Weights of a small transformer language model: normalized queries and keys.
MLP neurons of a small language model. Each row is named by its layer, matrix (gate and up: input weights) and neuron, and shows model dimensions 170-297. Each number is 128 + 32 x the weight over its row's rms, rounded and kept within 0 to 255. Numbers have three digits each. A neuron's up and down rows have the sign that makes its largest values positive.
A block is one neuron, or neurons of one layer that tend to fire together. Before each block is what it responds to, as a language model described it from the Wikipedia text at the highest values.

Responds to: Years in date phrases
L11.gate1232:147121115126195111130125106123092203142146149120171100143084117163082145126101113083134114181114114134058137122159137145141125134144170137110128114163130141149125148106122104125122107105081151140173088144138100140114125074109130087195108117154117171165111141125145146130117153130106121095110087088105149145180081162073137189137146129158092171065123123134100127090114155110139124136182
L11.up1232:085087188100129107098184091136057113126080092123158167084172064112151101142149114095112137128136118183121118060154088076114155219119153101108159062041127078098140161077124179150149129157138121161130087121108147119120106129119145126162063120151125105137146169051148146135080141140114168143121165170134137114162102139090168107175176101092121111093085117128151148078102153130073103088150

Responds to: Opening year-date phrases
L4.gate182:095080165195115117104111099179120120113173115087103107061151150144113120143142114072103109157190163140149125077139110142147115190104091120098115162114144144118126108103131095092141168078073133083201102132061105068182089212144122090162092121143088171122161147113144119130099160124139051118095097090145114108137160158180124120139146172198132129132172165135154186130104161123127098120147
L4.up182:142158119095117099074074135190159125132095083092132163121150147079142076147149128135131051161149194076133132082150120103160118138123105071123115132147105069157121070080133139140061142111132073163172166124119103136133167136156165183165144146171137120117166116103139176091115091082107097067102081147125143150117116178118129101144191102144094134115150158106121120154065155141145168122185
L4.gate248:115124158140191141118157199151064102094108124146130111130096150128084114177173100097154121090069179144152069065162120106155157150125143089145078135106122081126070089147129106121081101142105152172178096126123117167156139144067123059137179133096141142175135119090134109091144167109085084111101113066164176138086120155152089122124082107128153128140141148108148109149163130157145197111155
L4.up248:150165166128147161114201122125152142112181073138141118130117074132125155149109154165150156139196103134149118150182104098110168140111178107105126165097111162106122112135096099086174074082152115171159170084126143141122108146089128122127136102187125119192135085124159075150151069161136118137100132140066139197138173105191093104125092091094103114131157109087209062123111180157114157111113
L4.gate255:127092121162169130140188141135104176085118117149080051117112126160094135144055134085117169196125154076163165128147076151099114145136167134055103132128117075141140110116150067120144131136125146147152119079129106186069147170197190111139078188120047156092113111152137089137109143158115131123133128116166123096172074151132099136110144106122099102137171089117113105125073112157150115128091
L4.up255:191113094161123084135125112104127181091139168137073095149164140155152138145191112145146160142145124141170156128156072159080141154123106148087138137104154153155178114127173139143118111151098131135135164075119086174096129168155149118134110097165150101118107084132106138067120105099177132161055124157159161116148134176136082094138145075160112168163115114127074092112073128083118115115174
L4.gate333:129061101099153180107152116110133113097115136077060118140143127141129132146163107125098160162126082083113115125089134104204108144162170143115130133116115062152166113110138136142120169135134134124106101133098154130110087130114143142154123160099059156112085196181151107157161125174132100109138133120136110078206116152176111105097149098215139148103142138188141158122117137125144157124168
L4.up333:168126175174084139121109196052167150123121127144104177124137139167109123125082169167108135147128073137155192127097158123120164058088136129123156090127129164183141136137131126193127147161108112107062139201170108157088160110133125122087085059129096153173107177128089131113145052130083098169134139153207086132129087158109119093124124161110070158102117137212154122142076116108089063118144
L4.gate377:113121131131094120132130161151083161134158130123060156124114138134049222118138122080112161163163147135210158139183056132118089147153094132161128145190087088128120117071105081136173145093093201107137091133098128145105112184102120111107089144106103057167085175131109058100086161141124061106138105144120152126128082135163122071060113175167165109152208157155102136126120168145134161113067
L4.up377:146129157137138138078081143139135176171110092119124180114143128148137105132085172146125117084170115086109193134088154096156096109152136158150142150189160126113144095182163124161091099127085144138117087133030138133105114084146068176107164106119107154115179094053118126100106104103082150180100176076134096139137137151111149167170213139124187093139051160182084163077130090141133155181084
L4.gate649:093088123148124181135106168175093143155121100106076100141149130148061152151137136138066099133097175128186126114149125153172132160205136115163085111104103110088131121144145085176157129098140149119123108108096153153072141148118116105203133137101096211117117118125108166143138123172132117107110101074142156115163102153067117142136129067153174077094092186140062141086108142157124152122110
L4.up649:113109078094129131125127130119130187118167156129144119102123123098100102113142113167154095135180097096135132114137141212158103138107102130130082157190162137101110151103125093140095122147126126146169086153105125115038157125164152077177115151101160101140131207116100185101101066138122090183145155082108155173111137217121109112108164115124126142159130087093089116056109191162119141089199
L4.gate671:167107101094114206208170186147102125094115099064115126150152098128171073136156127087139138176090118131136083172150142135170110183117164113069128149150095128061119108111097124067177148084134147135106092133165136106128123146153166089124137137112108109133151125114157076162172157133171137125145105144077121098134125116092131152146132109098111068079171072149139136102134173095178118107113
L4.up671:182112046106152151138145112125114147082141140168159139104103123147146121108143091123133188103160154146174155139099149106132081067132087095110149170122148083078112137164146139140139109171143159148176171163122109185178139135122098113129120113126038112166067117100159114129151118102139088137107173176100135131184084071167118170115123180072083093096120112133141111185121095068141091145162
L4.gate689:134066145122137207162109142169112131109197182115167138131131152140090113181173147129104157060097183148135122102163110080171127168188181081201134095060110128132112078079139125090172109096105143131124132149127120148095112144132142123122095139057092141185085169121110105125106158182049099092129076110123122163142132176115089055154131129094110092143093111111097153117112157136134163144148
L4.up689:143108145101074131093143120099111136205167170073121162142204185110097132104136129156105148194109120162127122144139126193153089100113133142135089087107122125165153145083170102104120157131131123164089150117169130136126152128104117136123136165106085151096086124116168216079134106139080205129118157105134144162191145124065121089144063148162109121151154118176098123091130104213142131050152
L4.gate856:100041138158197156116100100207131148125110150073107118157104143157082117112136119094083148199124137120122095146167170130121127185170128161137110172107067119196144076123152150123172170132153067125112082114132136138097096108078143119140128138114096078134078205086141086143136168156131139120087187137163118121123161124118111099171149099194115139141086118202111208060119110122126152134138
L4.up856:056073103120050110120110075099158091114119120181177157188129180164108093111117082125172157168102142088131109109128141080141140117102172111160124198071117128171113150129103136096154126112090074136179107092146175077099140134052137089184142150157120152192154124107097152133173126104068104143071158159094127121113176119057113080146189112134104132182136114127137159119077129119119152109177
L4.gate1041:116089095107088143134093156155107175134134170085161138126148146154125125141142091106140147106125168098116147114113109111160137180192111156160128116190125045120137087159105182111105124077177176188134119085148097105072203199179113164160107152111167129136064215158134175138114091134110067110153087132080075157124111158141118106072163156080090166134119154160090139121131160082154151091121
L4.up1041:133092110094160097167115175135160181128138153109118142154113141156150134114087164127128104177146156111160129152116147137184126099145159122168181116108139097089158155129131080131143098131124135144122148077142141097142121113059153165145136120153129158101147195086094096165171104122116120102201142122136173142182162148099132092154157110110107141100186162100110124089142119145160141077059
L4.gate1055:121155110135126157166108123134115208119163140107103106111074129131101118130098117111080140148116155172105144097095090145146157132139140139160171099172115049093114120098138120188195090112151142149117120134096118169102129125221113147163142078139108162122090208166158079095081191197122074107148163139119130194077121138192095144116151088170105090168151166144133094082127152140103120076132
L4.up1055:135091166113126146095143122162148114108070086128088077134135114199131092130180123132117103077136144040142119099188178173110072152154157062119139156093106174174205097107124107142092091068160112137128113146117107115126099168065201117125100164093102145111184158136146183152127064082116119142149082100160103133123137142094098079095142134164124150109122093132103138150123160144146173146134
L4.gate1097:164111146115132144127120069144117116157082108132082046111111118191110161134092187110146180140097045115151104131146121099114144148136151153107027116058164190162116158076169068095112140143162150102134140137076165123146165167147131143131145129112068148125107090173134127193121184128091197163098083176152170135147104089095114132109140136093126078110149124093123076123098170161094099150116
L4.up1097:184129138100130079119138107111122155161058075179046099173146127162143180121143191083097147166135088106139107161117132135179152118140135127117079171181134178090144136103129111131129082087145118090098112093139126125108176096095176109119117175141138172100144088079094166176152146090106129156124136180080137133118130101066124070070191122111058055134144175110162126074088117169068102118106
L4.gate1144:141104224176141172136132122153088198144143102112055097073177103152092115106126118110071156085098174135175124114138061104082145116170142059152113132095122136116148144085139158153179145101112113110115082191087088141104113172150133097119119155131151146070157155182177130118136135174095123070111180095126103145105125107175112087063135086158117109116128174143162167119088165168142098049114
L4.up1144:104061134154161199126156078151085165115169099151123193124135116079101093097156175164154114122126170039176073130076131104147094190159137067134143106106125130172108189111183163160113178117049111065149088169088109146126143142139158118155107154147172112180153166104131192106145126150126115120123140142152165154077172100146165096075099174099168099153127130095151125122059155147090149116174
L4.gate1279:073103098122149134157104143132114153114154117130117068148147103159151106087079132171074144174179226116126150095086120107137100086118149137177161148079098074150129127136159170169148108169140132078140076106124187151105122070144165098144117151162052174126105111193131142121125152139069122135113155146115143077150174116160151092033132182111129196096107190159112149070089127150135099167143
L4.up1279:088112106121139080097104127139073165220154154091108081091172116137181076158080093136085145155152091154176154141116110099087187091137160149159146114068130158142140102084119145160161106098106121154138162128116158129154096118161107135094094150133123145116097172113127141097134132089107092168192129174093108110144119107127099157155117142099140142107113140148155062124054155149083103162209
L4.gate1292:127170144143105157166141157132124205123071108127115171127167148200105166122121077124139192166143124135143114119121141135111143126114107037061055119129108073186161112073069102140073147115120173162174132122128079178075142131167096134083132173098092126181091102189150146146142116084100098135102134170133149110163092131100141140138162133171120156113092104128119136110109156108160140122134
L4.up1292:149109122116160147140172142175127212150158142104065136085125090120139101109144146145139085204100190104123124082116148128095161138164128189110129148038117083167158113110151145141151142172104203192157132113123172138140101130174132172127092094143114120076084167152147105155066163091116116120152184106161128116184133174156087206153099122083146135172124107170126121165101120115130136131128
L4.gate1307:154107109177145154057081096110147133142178126128136052132156147145074070091139089124130119121107156055156155086118158162090135139184119150089113100173129070149147098123120126092077174085134153158116114079128166130110102143112178096113133146103087145099188194142192149104137140164177165121134096176174066136144135144150149165084094155164163093120123134177118165127113109125139151149167
L4.up1307:147170074136156141190107156165165177081173134105095108104098108114072127112130115128123103113148158168137150102099077112114106112126152151108033152090147109125103113117190123189173133131106106114202095133128130123156179159167157154160126137143106111139089039138127100116105147190146066115077127108142123149183101150152132121209124145109140102143128138122125133134089191153145099165178

Responds to: Mid-word subword fragments
L4.gate41:092090149088092124132092124173108142122129114179081130065117072119079108144128120109144124139190128190154117177154066129097101160189103135095142145134135093085175111138116099133188079145212160109123104178204147149167119129134111152095073108123135175116115171099110055134096162116139095159143123139133077165149145149131140155093109131131124125093154113124085172073136101151134144105075
L4.up41:093192100117064182161178098150167134160195120119150117087157143135119160124106154113177165083074114122159093108141121173138153133124115139101093120185127035065130128104133127127181085080132124135077104133086065123171140116174207118105072095128115115143142121075155146124119172130139145188174145083126141167118113134159104120096136202108129118165118097119127101189172174160143122122168
L4.gate67:064129125143156175176174117129106166109126183118102134109190127112141177109146176088082139087112170118179199134114027117114122194161142125159118106153121146078132086075176120072200126108096199080129103130134077100143129147127105114149116173061063113105131139133059116120112153192162125109117135073169150157151128130152138115102146109134127119094126058074083139139168159130168066142077
L4.up67:102127135141060148157174142111118155116116147115129160156087143150109163167085098102151053196138187175210114160073103072097102112122152152172170117119094156113222085072141171098135119085130089115128145173185099123133205207034151137117091062159138107159161164035089134119101149145168100165072128161171092129163095081089152123180104121124128105093121110120108181111127140129150090123082
L4.gate120:115084160132145187151167133151101133123121150102139134141086154081085144131124076089199131118073120114108132120111091163144108195202145106145119172109095115136189035070130073112146110162156113132109173129133127137119139142168156122148103125107114170137123121153086089178098113156094065133108148116142123140148160165086118103093115156056154066104141121149067104117144187113164108129088
L4.up120:093173135074148086156157140205121160096157137109193095068092067151155147147126099111127090119107153136113088141092158131149107139111070124070087122128133150118121160160051177144111086052100099170158141149116078107155115158129089137152126121084162109170104145158189109126147130101152153085162144108159139102195076067144122159134063193082138127149113108143154102119108147151193102144118
L4.gate140:178125152138160177171101082155068130155143155136097122078115108142111123106119103112105084085110164138148127111169099131117179179117126091141130122176119079078103068107143083119129097130096139113129129139086135120132068173181171147111110139055111162126099143102101054152027133178127172157116073118169066127146110130144081150136077146128189118108141126125079154108173162162085111147126
L4.up140:161081125170118114132114106103156104137096138105065101138143118148121087140118110162078168138093212134151099123146132209169128167098123124115109110120205034112110130148151107151167126101108118115154145153090109157100095126116136146140096215076078179177107171105105099068082130106195144157129130194102094125158124140164149135143055119138179091130092139106130130102192118184105124090142
L4.gate177:111138142125142133147121166091120134179172081192118101100090066095091159138133144157138143119122177135073144115084118105109134145165107081144089127166112126082127157137128119131145094111118163130166096157123119102085116104111148161130110124131124133108111166110076108153082144106112107139110088089143166109194073091140179146118090097155120069116148113130149121181164150138221224137111
L4.up177:145168155142120130135134186108128137160177078091149160104153141142183110078150142179193101128131088121158192123096100105114179102134099119126096145119059130126175130159094137139166109075112125144153049182098140066126102144153138106075128104077091097070057154105156146086163138087131105168115136157206102161139113114129141123109111207159138147140124134164084136184092121075125145173176
L4.gate295:162102121127105113094158119159072135098094143093126158089129110121135152153100093091125125140114133105152104111128154147139148133157105075150168141112101051093161107076146123099065135123128121188075098138093162107096170116109147075101103165069079118146056107128106113149057159133122069099122127104180089136187069142093107094130072166113150117128157089146065179152110125130182191166150
L4.up295:128149128134094112160167103153081130085096093146081160136145091119158129130145157134144093117114142161120116160119123185151105077137116170141117141085136162089122148156100159099106060104127094154122116158113098093131166098088139137139117168094138170180146112175115146181091111124157107124114133053116061122173152169151126176125147121125130161106139102142087183102131126067117132146120
L4.gate406:150126130113129128181108069162114131188167096145084129157174107163165172198132107025098109104147152134135151174182145182126155150142143104119138136145124158088166099145135140090092115089107163149170144098147152167133167169114067133056054173138140140152102191138141089132132131137144129092140101076130123074147102169138131126117080152117086119204083109074161115141165145123109085108052
L4.up406:079133070089100178123126153133129180107158242189133106122151163105166142139145190065128080123126195151106161149142114168094129110119138166140118180097170183071128098157177071110160146130091098143126169123096069121168151075083145097153100113140109081095134126147083124158123147137140124121173088049078153122114164151175087090144116132139126111104100070131159109087139122163135100109113
L4.gate407:115107160156127134219114090145123156093133115116147118083140132083114072101098122086175146103123154140074134136216113143131125164147185121135132098149160076143121069099132153175102148126122128140140120066128122099093136101148152161061138126119118189162093104176092103162048138155087140076130128153169113143149144130142127147079096152127154125144148095100082079125134100116129117159147
L4.up407:130083203116113106175135123126168109106179099134183097139093159029068084163126097111132126174138146153081166124161101164168087104117100172106081098142167122154145072097138113098126120087142070138150122203144103060099173058145162099100103115102063075165145133130069138116096157133135087125121111137127157176151106129138139095117112148095131173125132114086177112110160123192157095079120
L4.gate646:133104126128140149123121148181114087127130081105119109129096134204141190199155119104128120125099155138135109133157092061165132136072091170117159063124089153132129129175132163101142143125195097092187112130117130131131098121066147137120058057159052096213081183139115147098132180173122115031114132134206100122117082172135123114187052177155097085127114121113154120162129060124149124099154
L4.up646:076119144158129166188075130120118213155177115104117124120093105128133084105098127154104176075164135097095169166137166135131147126102123142132098132091141107086118106102136105121113103127140135142070087124108107168118152112130101075172077105159146139037149144156154104151070134103161100186154143145109132119150114143230100131122147178146119158105133105135176133185150183117132170101077
L4.gate658:097152043132127102143176142163128129190154104141055144089122151117156127196138128129130124110111061158128119172088109123109189164127167142141113107123115145128082170106167166113200082108096122092183093118119143118122181124097103064126075110101094150110098166133124091150102139195155150021133155078100116150148136117117110132118068171117174127134105114126109146148125163123119063119130
L4.up658:162104126077134170157109145179129115091146175097078103121141086109138107155133124099078163079146188125156173119154117126148116185167168150156159142107159055070115136165175142099090132051074121136096101096073137104157157139144175109145069089143153121205127128130091126138123170113129142117113156130154101098220146161147105127132145165098133110103132118130154169171109137115168105124127
L4.gate739:172101119166134140139144143127136171112172159086170059145110068128138151134121124125112117113133074145176162127119094178155153124135183123158130138149090111163126083081169164119154090077157092094126141086052107132112132159176100119081111106106087104056109167191162144164063137185149093112096129091127160126112115164163121162147093153151147124087118056119155186161169156092192165140166
L4.up739:080145138044121128118147162110071116128160158121094152097162145121096219145134069153184094090138097178116122114119146176145125090161167125100072092111158116083143116085084063165147105083146100149119136140084168077135117135085133143119169139092077164090135084133108094107066074114128017075091139105145122136120138117129098122103098149185089146120162075098110106104099134135141128079129
L4.gate994:115142116090172141213112145146193106140152173147125068080102060135141136107156090092128188072139142138206116097137140116183122137114176107156163108139112134122122135094126131102121138108139114103123122144170125149152142164149096137137127093096125119131075168134155091127084139105169134151175100123181143126137145132129109137072147193137147119112116106103071191186141144082158103129134
L4.up994:137136105123116104129091160134180063122217183075130068066126109107148112194121170068136108115114216117139107071156069137152167189098169119084073071143174155083097137137144163158149129120131110115118088107142126072080145163157127212160116112090115116103047045112108139099127195145189166109113119187137087119063121139122148114148098088144078143075107142075140114133117161118135146155072
L4.gate1109:124133129135162169132074150149118088212136200122079114103052113142112198170077145134111122135141177101122156083169069097113152126199123122174084113156144138146148166142117115171110082125071125162105101120114109147136076113098134105112135110133145164150139063126141128145094083111109147095160077137144125084177106173112176126099122157150167072107153100116090122083085170126102166118086
L4.up1109:171145119173132152068158157119067127132111208096135190097076080131131165094087163100105090165080086108165110115132110162166080134136108089094127090149137129080121136102140152102116157126150105123152127125080117103166130116138122177040112107107103054129121140104130093145149177097133132129112087176121161093107135142146120159115153126092128070107118102142137151148131065096183167193107
L4.gate1245:097077089090107135151145174140071111119152203080106090131121108155099123166088094106151097200134109108175114150138045077145180173164089125104145161122154137105144108060137081117151088101142138090190153093116125142176095182143146109133050165140108124184138150159082159091101182204142135168064166146167153124171154121153092117090146065146169120083131115116142131070099139175091126150081
L4.up1245:147100118054154110164146138092140150121130117097110126099119057164151128157102152071044142178104141110104196159151125139024090135130168100142126100141128147096076117142150168153131095184025122124126145091152117118150126154118144161085104156133193156161120080105088103163157185168124079094157139144123126118174140134136123083137115077069132091120145127057122128079143122166128127135117
L4.gate1322:100121179120078200153075112147097177101148114192080104101207114110074137125084108120119181127113113117140137135146127128169177172120148173081084119123116108105149099093145108130128153172151134105106125126164141129166182140165117161136122128167065116119061121152129087159061167104088054096120120135115139149150066106155111103108176086166160109084132091134127104130116177090134156130125
L4.up1322:166149153126190151152108064127100150081160127183113106114167068138173144116124139121101156156121087135124126134141143141118126111141190178142093153126136123146110167129132140112134121112131138156072125115137111168139152116147167162145124146120132154165131168148107137215118202108176098148127159113123138092135062079088142122141115115143121126146117111125132122166115168098100110132152
L4.gate1341:135129105114086129083132100099119128147058125154096090118143146139087156204188144141152170126157201145208156114180082124156108105167090074107148124144134114056140092136097159133116133145006139140116104167168158174157193152159086126123122163047156161173136119128113144121112115143132078116082122150138053147124157163085149128121126118095159079171139084115110109097085120165112156101095
L4.up1341:172161080088131172168130071177113117112106186078118129105090177142100180139049104111084079172130167195174082128098040148117129145119138084092132127138139035094081101194143125080151140145071121119083101105155084064120104114204133110087071074132096131119101147152069168129155152144182158157135088136127119114140143120117133125111137094106180060111159134112110122135144098145137135142164

Responds to: Year in date phrases
L3.gate63:067062149167167135071120114127122140168050118134068112090118099211107126132128186109103131122154145131099150134061118133127090111173192132105126140133140091082154100096076077117121104106117178114115116089115105152088109165126145134131094133141143153157154108143160157162134129177100169122135098157114094167194112090104116186120189128115169088166155190168101162186106192182146168163135
L3.up63:107093101070126118097107115144066140143173121074104139118162147151131167112141123000154128131214085113069098178095137096078126177107083157156086143122169152125119170147113164080101079117167130127111110160125123141108144138165110098152177119081063130088165090101127132110118144147142145130110067091169130151122147088178161134117190112146080081135118117149113121120091180122098150122111
L3.gate143:085074146174151101113189224096164200164125135086122134106163055088124111162101158136115135185145136113201121128134119069183159179169032116089116089101103120129120123054092071103156100043143141126091142083147114127134180128154124179134145128065139087146113117082073139111097117161149150177118154144129149166132085146160116052075146094126093106102135044144122146102079090203100127148124
L3.up143:099102087164102151158111106104128172119149151119090157124102096185122139063157157103093106150139135104120163141106134144094083094112120129129184225175177062143119128078113166142126154189128141098155142149096144135078114080133110064143119145124140191145023160150159139132132112134126123166091152102130130136181167145104174140157097051125101154154116149121174100158088123112123169114118
L3.gate301:107113162132151088191107177121087185093126115053100124110164094206101156201133156072130104165093190172141053125154097127182119154182129082092138155052139112065112136109127089106145167161119121133080074100126117154170134127163109146150119165134110120164150107179150197093103101103116079122080122183166120124171087158088156092108096112126104135118141098122139111135095119148114165131124
L3.up301:088104109126069155130106151111105108082134134135151133096091127120140111101117133105204143159116059131125161143094130082179146073094101133129050211106162107145161184113090135136122069142160141131150107152097120138133152133150110153158144144046075164123119146122104114182156149081098191089097148106100127143136191159140146118164151137199135055170132100114132142120154100083139134131134
L3.gate532:125085099240127169172116154071151132083172103143130126054143097122117194159139175102089121113111170114122151114127121121191144130162129047154113140095116121085128103093108095064204132126154165172092132143091096075102140137128123163115178119086133125124115080127128175185110134169103159077135132142131068167169102171096133076112124102158119157148076154138176109118130143187125162056079
L3.up532:085116161127183103110143170153088130173132154137054114065145126109103092137115195093130150145146099084160112125124124079172112179135098121105110157151157085109162146135120059155105114140170161121136127080133080162129113179155156114139131067132110131181164170136145125054112135132155068148047161068121147089124132103116109145123059089122107100115123102131091134105084071147111034181156

Responds to: Mid-word fragments
L11.gate940:094135164042184123100145168116169133142130127089157098081131150157113136145091070157105138171092113123151136111156144107158044107119171138106105135158128119169114085135075145071182133192162139109105136171175170172172129076062153070141138106060144132097106156161178113160062143147122061152160152108105141128112109124107176137117120110149108136129154108117115154137176179159182180163192
L11.up940:158138136173132090086165198075141124080110102147096121118181117164128104073132201130108125122049146115083139158106137111105189110142135175169119168084149087120167140063094112141139125148160131132060124176176150088115123181124094129136107177132104175113109188167084097136150058137118080070136086063132120195081087088147143117158136125155148112159125165102144129172146171151139190139159